Part of a small language model's weights: 10 layers.
MLP neurons of a small language model. Each row is named by its layer, matrix (gate and up: input weights) and neuron, and shows model dimensions 16-111. Each number is 500 + 25 x the weight over its row's rms, rounded and kept within 0 to 999. Numbers have three digits each. A neuron's up and down rows have the sign that makes its largest values positive.
A block is one neuron, or neurons of one layer that tend to fire together. After each block is what it responds to, as a language model described it from the Wikipedia text at the highest values.

L6.gate0:496474478499562499511535538457510508501509505478565470540499491491526436476490520524506524452546498495468540522497459476493498499499518508492511477487510538461481514494539497491502467509504483519489493486514455459515516493520474471500507503502531499479517520521525532488457492484521489512
L6.up0:534493465532512439542524477499496502471483498525497502482492474498544454477550471505506522507520507471511515443500494517519519520508529505477511506510545486481494502467515543475402502536518493512450522467480458518467531472527532524504508515532492501497512535488495531510507482490511519480
L6.gate136:492473417465523522536504487518539530497509506496470513464470506547543501511520478478494505510512545510489466528436498492505454492518459505518513442484453493481509500481510517529528478454529529521525500501490444515517509499521516484501494488500556487492499514532511496553447514500471502494
L6.up136:481489464487500530525529506488452538466530554530523513471527506503541506485492496543493458500518531499524506508506516487520499469495466507522509504476492520485481490484518492457509524503472503494535517464470496475526516466475524494506517460529510497451477467446512516516503468485481497475
L6.gate146:515464456523508542496499523495524510459495482505498474530498459516489474506511482536476503467518530473475503521536473482534535498479500463489461472543467507554450476523543507525530551480499487500540536503530510511521464514512514505504500551493545546539477500475482489482494507500443449496
L6.up146:495538490501486501525457517471524466497498529507461499486455459513488441524487460545537502540541558509529495490456498517525453456489477456503485497537475510505515469468533528472514486474530487462551481513513453501519565487558513502473485538479496479512485472517493471528467502468506416482
L6.gate272:445499506527482526491497507503510487489478471539445492480503476485507493482522555530534500505512488473495475512493519498523482574502510477490524470474501514474460486484540488477510486462509476498527512526462538496502488448594514488490472497503507489531508551524468504495520509494443490530
L6.up272:500493490463447511491507475524487546498535502552508499531449480516530498487525531479494517523532519508530464464469555484496470494480494516478496485481527474517487536467499548471498477487525567508507548485509507496546469481487502526512493478495523522448492507471501432501501463494499503492
L6.gate294:514487495472506472523510542502557548498499465499536488491505474451490525512522475516520512480489512522446524484475506530512449456498480453529483469512497479501512523474505456494522523500524518485500505506511466511512520503539477536468521512496556523514527519523492461532498473483491515485
L6.up294:505498514517477492477493510475486497524517520567514546531497524504494499505492527500502479489523503482505467509503508540487545541516501481521511489517522469552453481487510528509500496446464458509501513458514469464471506506483504507498484497490521513531507494499508507508443522480511500519
L6.gate314:497469431486469487488527516496488524457526556494490500486509490507517466498508482486489499505545509481519523492513496489479506523491486558492492546481496489447498495470519493496485494517515453487510484509490523468455526526507524479494547476549492510469517520502491456543445536491503500479
L6.up314:485473476486529520498481536545435492504488495498472495485510485505491499485516515517495503492521492495508516450480516477516502482552506498499508509521487503480543480494544512442468535500483496525519481499548466473501483494493495487484528485500559489476502541505458519472489474515504461502
L6.gate640:512473484470496501514537520555481491483478526558476504512486488495486477499515508537492532523536523497492509525502484487522496530468528488484509494493510519498490498504543493480432556520511524522524499484521495474479496514511467500538529516501556537481512525506524534518493533420453510504
L6.up640:457513450480533500503510493507552514513464517520489462475516508504548499473502495502524503499513522532527489516482522536526522500475504509492481517482484508506502455516529509455526478496468499496488473533520467473489477505499522504485523491465550493472525519478500469538479478469486496519
L6.gate685:509472494478515534506523488514493507465496466476475460505497473468498503545498485470504514527496506490557513481511510476557475500501438489479500479488507511471511503547549512488518537491480495519530489501490454497512496546486500474490471477477524494513499495495474479521485496438507479474
L6.up685:454469495525543498501509526471533551488484475511474520478517506500425482510487500530475487510502492493489558512467492481499482506489492459524515509509527500520502499479515492495512496495499487487486478483481525468534490533519520501479491481511516536481505537506519515478456450516514474530
Description: Final word pieces that complete an adjective or past participle, mostly -ed, often before in, to, by or -ly, as in perf-ect, report-ed, constitution-al.

L5.gate105:494487526489530493497523548491485495486503509511443464531512475507476475504459536543546522486474453508483507496467488506447471489481487478513510459477487519491483465496507510503447539485475504510502518535498475533506550479483494420509488489536511505485546533494519514507508475516538470446
L5.up105:457466524486538515491514495567502523538511486493488476546475508497496487510497521504512480538487519483465494514470496531514517504507513489493528484527493462526476505494512508556508523485480508521498549450513495480472538525521514445486482476488466487519490492526506487513495497455522517483
L5.gate395:513479515511507551459522485529482467499455480501534502484517520512482476493471502493447499541504510510521510540516465514528529499488478530494510472493459539479473571499492499523506502528539469535529490506528469524482455495500502520513494503492515501524515467486524507503511502486510493443
L5.up395:510462518506512518462479480521494503479508493504496479464484498506473506500488515505461515477510486487486511502426423502527515489481482486492458508470501532526511518478553516479526534494506472536461469501468487510497507469481520501516463488436502520488462554520496564468454481527502505483
L5.gate583:526505499486512507480507494480504521504503536533483480506492468499498422460516486454513510549517517524492502508544493448537483450505495525495458501520497517472541515456497451548468470490499477490554525497512476501473512511475510468512484458550482485485521524509545507513505545442478533508
L5.up583:456547491521480514503495520550505515497511462481514505538447531487510502510472504511493480521479533513482503551428501500507492522480466519513461496473551451496503472517500551504499517523516503504500500517506502525539492538566526454498482536462483547500497525492489524524564498510504503478
L5.gate600:470484483452490460462525517480518494446431497531495496442481528523468502504505502506514533506490491518507520549444474499496495499477452515472529489502473528490524492488498472512518522508491498497492532512469500480499490472498498522526501514520527540520537498517512513500469462491518515503
L5.up600:438484484477461472502525476471458485510444470469491480502503547468494493533446568523495506522486515519476509527479446452506503564484504516459528522510501525455499428466499494511505499522479551489511504506469505518498533468503472455530505473512479497477513518527529531519505506505509527490
L5.gate601:496475529529506501523547509571477500474556445517494545494472506497472505511525533492506503511519486507520527528468488523516544496468494498491548485522475521523533504477503498520490531506474470504523539485510485469487536496479488525500469481527514521484516482510547537526487502506478481480
L5.up601:434485495511523482493561522553476479493547474520478511482478494490509485508494477506532515520475518459475525481495475541489503527468509509485443477455525540519491527474487490502510526492490514468453528497489498476495512546498555501525461507470597495452499510504518471487510534509503465501
L5.gate603:474480480471491524511475519481496516484519494505465465483480559494502452491466487483517506451538535537558529523462493475534486507540532494507526508500519548480508500495483434503521499499551525498539516487519489472507512549495492474500466523476512493490491510541451482466491495485506484512
L5.up603:512475473510461484536502509500474514478518493488487519492507535535477500496475481518512492523510509544516507499480494486524529513499499469528511500541492452509502494485475502478471504535487503497496522464504520528502481511473510540529485466523519495535521508512487524522483510516565522524
L5.gate639:472511468474500474486524498488542468507446477509491478535478474513487456479465514510519505539532479549480491466479429533559475512506503488533512510493513575515509509495526497482495511553475509471515461520554494513517535501505474496505514530542531487494478510511512527528475489486499464484
L5.up639:482481443504481486501517523539490532520507452496505488490503522486472452507524539483502523537500470458500520502473495488464473470473515460535530493529516492515526486524519502505560512459496486494500471515552485492472543488480494505477436516479511503497490512513520515516479518526481506458
L5.gate644:489521512504505468443543573489473523501511479524469536474505469505490486527474501494513496554460502556506524513453528498511470535483466478497518528504467491452495524509506453487495527527454511501492497465452520493521465507472478470501457536479510496480498473513518543483491543529456556481
L5.up644:492475484477475452486528545469487503506499487551489497551581505479498509537524527511495498540528467525489513500464508514487506523489519527486521488488471491485513505497520529525462513497472508486539450480478481498486461521526497512477513516502522506499491442516525551493493488480470522491
Description: Final word pieces that complete an adjective or participle before a noun, such as plann-ed, signific-ant, n-ew, substant-ial, reasonab-le.

L3.gate645:493457497484490494445485498491474522529475482525513516474483502471454509521463462466534478502529485483527478483470537448475487463476464505489496501511488496504563502505504490515530525563473464513503467495479521469530466526519529489483535539527493510483543509473519428502487527494533448511
L3.up645:462508464494487477486497521559472535545552525487510541493486535516468472475538465477525503486503485515504501504522457507520511504484492520462528509554492511474500512449509519521543528467504499512531499491468503522488503517524500474505522588455458489473476449488514542531479471505479542516
Description: The last digit or digits of four-digit years split after a prefix like 201 or 19, as in 2020 census, 2006 film, 1988; occasionally closing quotation marks.

L6.gate21:499516503508533503514501474475474464494504507464497470464472501474477492522510518524472536533507529534511487496563499489474454451523552527474494540505480480522451479495486487543462501513498511481487480481480525499500466513528480561482500516493520486477512492474526535498492524505489487488
L6.up21:531540459527469509492467451453530494490501485503504471515509490461526524479490541543507525470509498472529500485505464504469514476516512496510510508467478504444477523501523496474530502501499543505481498504475516512512520469504505445500510513492511489509495513468485529552500492511473475489
L6.gate30:508540483539500515497482504489485507513523510461508480507509504493490495519467498514489489576510498468535511505493493517546491485497488489459491463491468458529519488510466529546441477468414494556511489506504524491506437501490485509534541501500509525491527472497466493521516513506497522505
L6.up30:512516503519474519481475509494523556502477505441503491541492453513472512502461519527510524505491450505520509519537498467514457488508519540555453478529491478469510550477475530460522501480503506497514447534560515498514473458470481514491524485532510502511507521482502470484482453515500505509
L6.gate68:526472446509475534474496489490488522500548500480499478453478443522463481467512510483526564441497486524539512488545483465528483540508486528525494474527477463488471500511460490562489500470530504480479495484552517500512493445517500488478503463515473499471508523499478485512552497472485473470
L6.up68:476514467502495496511475468468481517537483502538487446490502517500497502428513558534527535473507488498485512459510481514543515512493480500506514468488485489544491496500460516499554511485482456478486500484508484488498484463491482500506474518508473498506464507490469495524499505485489556513
L6.gate184:520536458539495512488475497489507517515509523481523482450531432494507499544476488486489473483492538468539527510483461554476475515493475496508527474521486479512479509469463478466474472490494510548540491501499507482521468514516480475507470476463517465520473507493482465510482491489477517484
L6.up184:525539485495504508515483491548495508469494474501510495483500463446494471517512493530543474506493524484452482483507504510501492516486507477547558502492526514486478529472496540536490516520462457482517474501517517497473532518509471496505479526484517526480500511519487465481506484560496501500
L6.gate348:515516475523517472489517477494486431520513498477513488464489499509510489485546545471488472530484479530505483485517540475494541472476501473504483507469478507498519500543487492555490494526488552511497494485499537501463457495517499505537498463494483481476442520567491508526499527523470476531
L6.up348:532507485510537531509487487535504508479487564473459517457482484500474449542449514536530514501509470515495514478520463509526464511478503525508469451512546470475509469543528532523497523497501518455490522523477552536546517480484490493498475502507515470486504532457478468523480485497465536520
L6.gate428:565504498482536505503516495476510543502484502475513469516498556513533480532489473511530524467479504448495544515477499528504522529497513474531516542491473521492509502535499494527491505518449502521516479465449488491468501484481493503530479551491508512474542498497468509506503471496513464463
L6.up428:515511516551489515512517522482523480473493517497522471521480506452482534498466516495516543502504508492469499493495554452502467531546517516533517457526497511519530505467480519479512490504510536474502522466494519492506493475503511530483523541517494430472497526500531457532569458490504520505
L6.gate514:481515449513460471484461536519539514481449513503521490505477515499448491500450496506505465473529462520512541503539555508514499527549528512508479544472515487494507462531501502528532521532516480523517486491516475483538492435508488520517533464476471494508512519498510518492486473479506483469
L6.up514:510484436456504491513515518513493513498477472519464520476493473479467478534511554489505497525495490503474531484558478458490492487518488549496501505490499516525470488492485477516468480491508475489488462489521520503485486454481481478484507512506503509487529507492506477461475498497521484521
L6.gate656:514555524548494500493477504528516498474512486475457483503522541477481516508527533479514470535535514480469504509483469545557492502529480470507550466460530505522493493495452463485458475502525512450494501520450464509485484515528518456536493504476502462506495544494481490501521474498441490479
L6.up656:553474506481505513512510516495482494502463451563506521538478554503488518488480494480551461514516440518493485495488504521496481492547477471438500529480498483485521472474521526494460507457456473519485496482519444522470496491467505455506483509485525517481489480520516472510453467491507488518
Description: Word-internal subword pieces where the word is not yet finished, mostly "ro" in Eu-ro-pean or P-ro-vincial, plus "pro", "se", "o" in g-o-vernment, and opening quotation marks.

L3.gate618:511508507496529487529484499481469480487452453465479452494512436474477517501504515505536474534515485482534532486516492525461491484514482509490495475522485477483499487506511529493513496448511444511508494462524463484465539492485465462542525508526510479519503538522544435508505548524527453483
L3.up618:432498435505511503515505529528464508496482513514505552490559535479528482481508508496546443516466478499507491528507488484511513510529470511488493497504490507474507475507496499468505488508506537486477495483534491511501487532508505466477484457515491548496513463510472481531526460474527535501
Description: Opening parenthesis that adds a note after a value or name, strongest after numbers and dates, e.g. 1.90 m (6 ft, 1994 (#94, Famicom.

L5.gate67:494466484488484477480516518503484507540527515469483467517548526525511506533526532492476457518503500514503534512531494459496490496533485482529496489539492482488474503543504486512516565457470527494451513531519511488489493510507473507501507542478472501519486500546488479506493488517502451479
L5.up67:491547473472490521495496533490503504460549505525504487502493473517502507483517485481521514499512526449509468525491455496505503483512444503483491464504513501528540510523519529510500487511521494503504528488484475504454501550490479530514553488513462487473520525545506465544502478475509485566
L5.gate230:493523432490510501495491500494499511514475488478534459537485486507511510522527504503522478525505507515481525452546506525484483508465520500487528470538489519505497498476480497497505538476463475490521496477543480473499540503525509452519492500493516522475513490495469468493513562514502428509
L5.up230:530496520504510534521440512461435504504467500492521482484473481528539515480469563543494534532536500520539495547474507519504500536509512526517503516527523481477514501475507491505449474486489478517519511496509498490441515501483485476546530515498510535511446512527514466515498511474498523474
L5.gate394:547528498493534533469496516469456483499491462505509494484539479477480528510483507533519502519538502490493494467500493477536511507526527510501499525495511539484461512491500452544484526515557506526521455497506489495504531518506487509535487483476465502495496568490509462495515533473521489517
L5.up394:522519498509539510453486508507457474471505480555534518480496508491497497519520506536529491473531490463522491496482473491512503516483512556482476559524504554547515507483503497561507553494496464504528496461459484515504516491479476522529501517504545484542493556467508484474496521500571448507
L5.gate455:503510491504533524444485484462481493556467486466482511480441515514507485476465501519507513499499468483501524502505474472514493511511497540507499521526520491506508488473464533541516512516485519489489443530482498476518485519511473538533509469543499485514525480466477470507501511515495517532
L5.up455:513538497534478495475500471534493507496501464528495490454487532495496492501521494491502483490501539507514504471526517496521479518485490498478519515498487501549477495512492514474493464531523470518510496495511478513494486462482495481516455526492445507471480488463500493503532489492421517522
L5.gate471:546532445473519541520456542505488506495464482490475504487530503501517518476495490530491489509505515527508542481492474511485487475452513509490495501540510464478501526501484508508487505522541487511476459493515474533464462481510493492521512522524473520515518475483525468492474508466512464524
L5.up471:479522436500516491478511525493498531513498549494485514451528475519498517517487513545496515467496532486532530540469507536454469489545461493541518488472505446508521508502530473517502518498512550502508498435491521533522477536508520507518512461497520490464492484512472494475496542466467488487
L5.gate584:504468479502529503510487522472479490481487526501471508519524535529492521459541483521497526477460509449477508490479476508495546512504476512513509484492468493461459472496515540502518487462479515518493518514494499516493543491534478490477520489473518463503463458513460544531525493515552500511
L5.up584:525454505511454499522518512486500488509487513517479496502496494502469491436481497523494486499460525483506487455499524499519521461557507485528505487465476501481503468500548482535512510494515492496471519504493475505530468470542519544528501512499467477521524487505476481495485492539533466529
L5.gate625:477475490521514477507529520520483515529492484486511503506514491563480530453508501522478550542483513464465501498479564491477501513490533509493450482517481519479515506526475515550490513488497509532517434510484474511519430497460491489493491496498544524488499477445526459527510533519550511526
L5.up625:553501506488474508484505512490456503495492508468525531474515512503529531468506501498512467531489470521504525510509482499511520513534519473474452515516497522488501484559507499506488494493487530495538475538487497522491459479531499555565487440499484478498474506494515515499465539507529514536
L5.gate631:512524468479521522505509504524505506496457462507475452502526492528449539478502493487517528472461514498476535487515502516511479495493496495491516505508519466491471476440513532511491504506554465477550516483510517511466528492499538477526498561546467541529465495506485444465508516461522451520
L5.up631:522506490493521482508495460472505524527470474528500479517533497486516469502517497479492469522483493511487516453477452547482464497498512532498507475484469505537526547525485515478477488504541486497502499479477515484484478491466511514453504507484485486468497486473523490473537512498511452540
Description: Opening brackets, dashes or quotes right after a complete name or noun phrase, introducing an aside such as an acronym (BJP), date or conversion.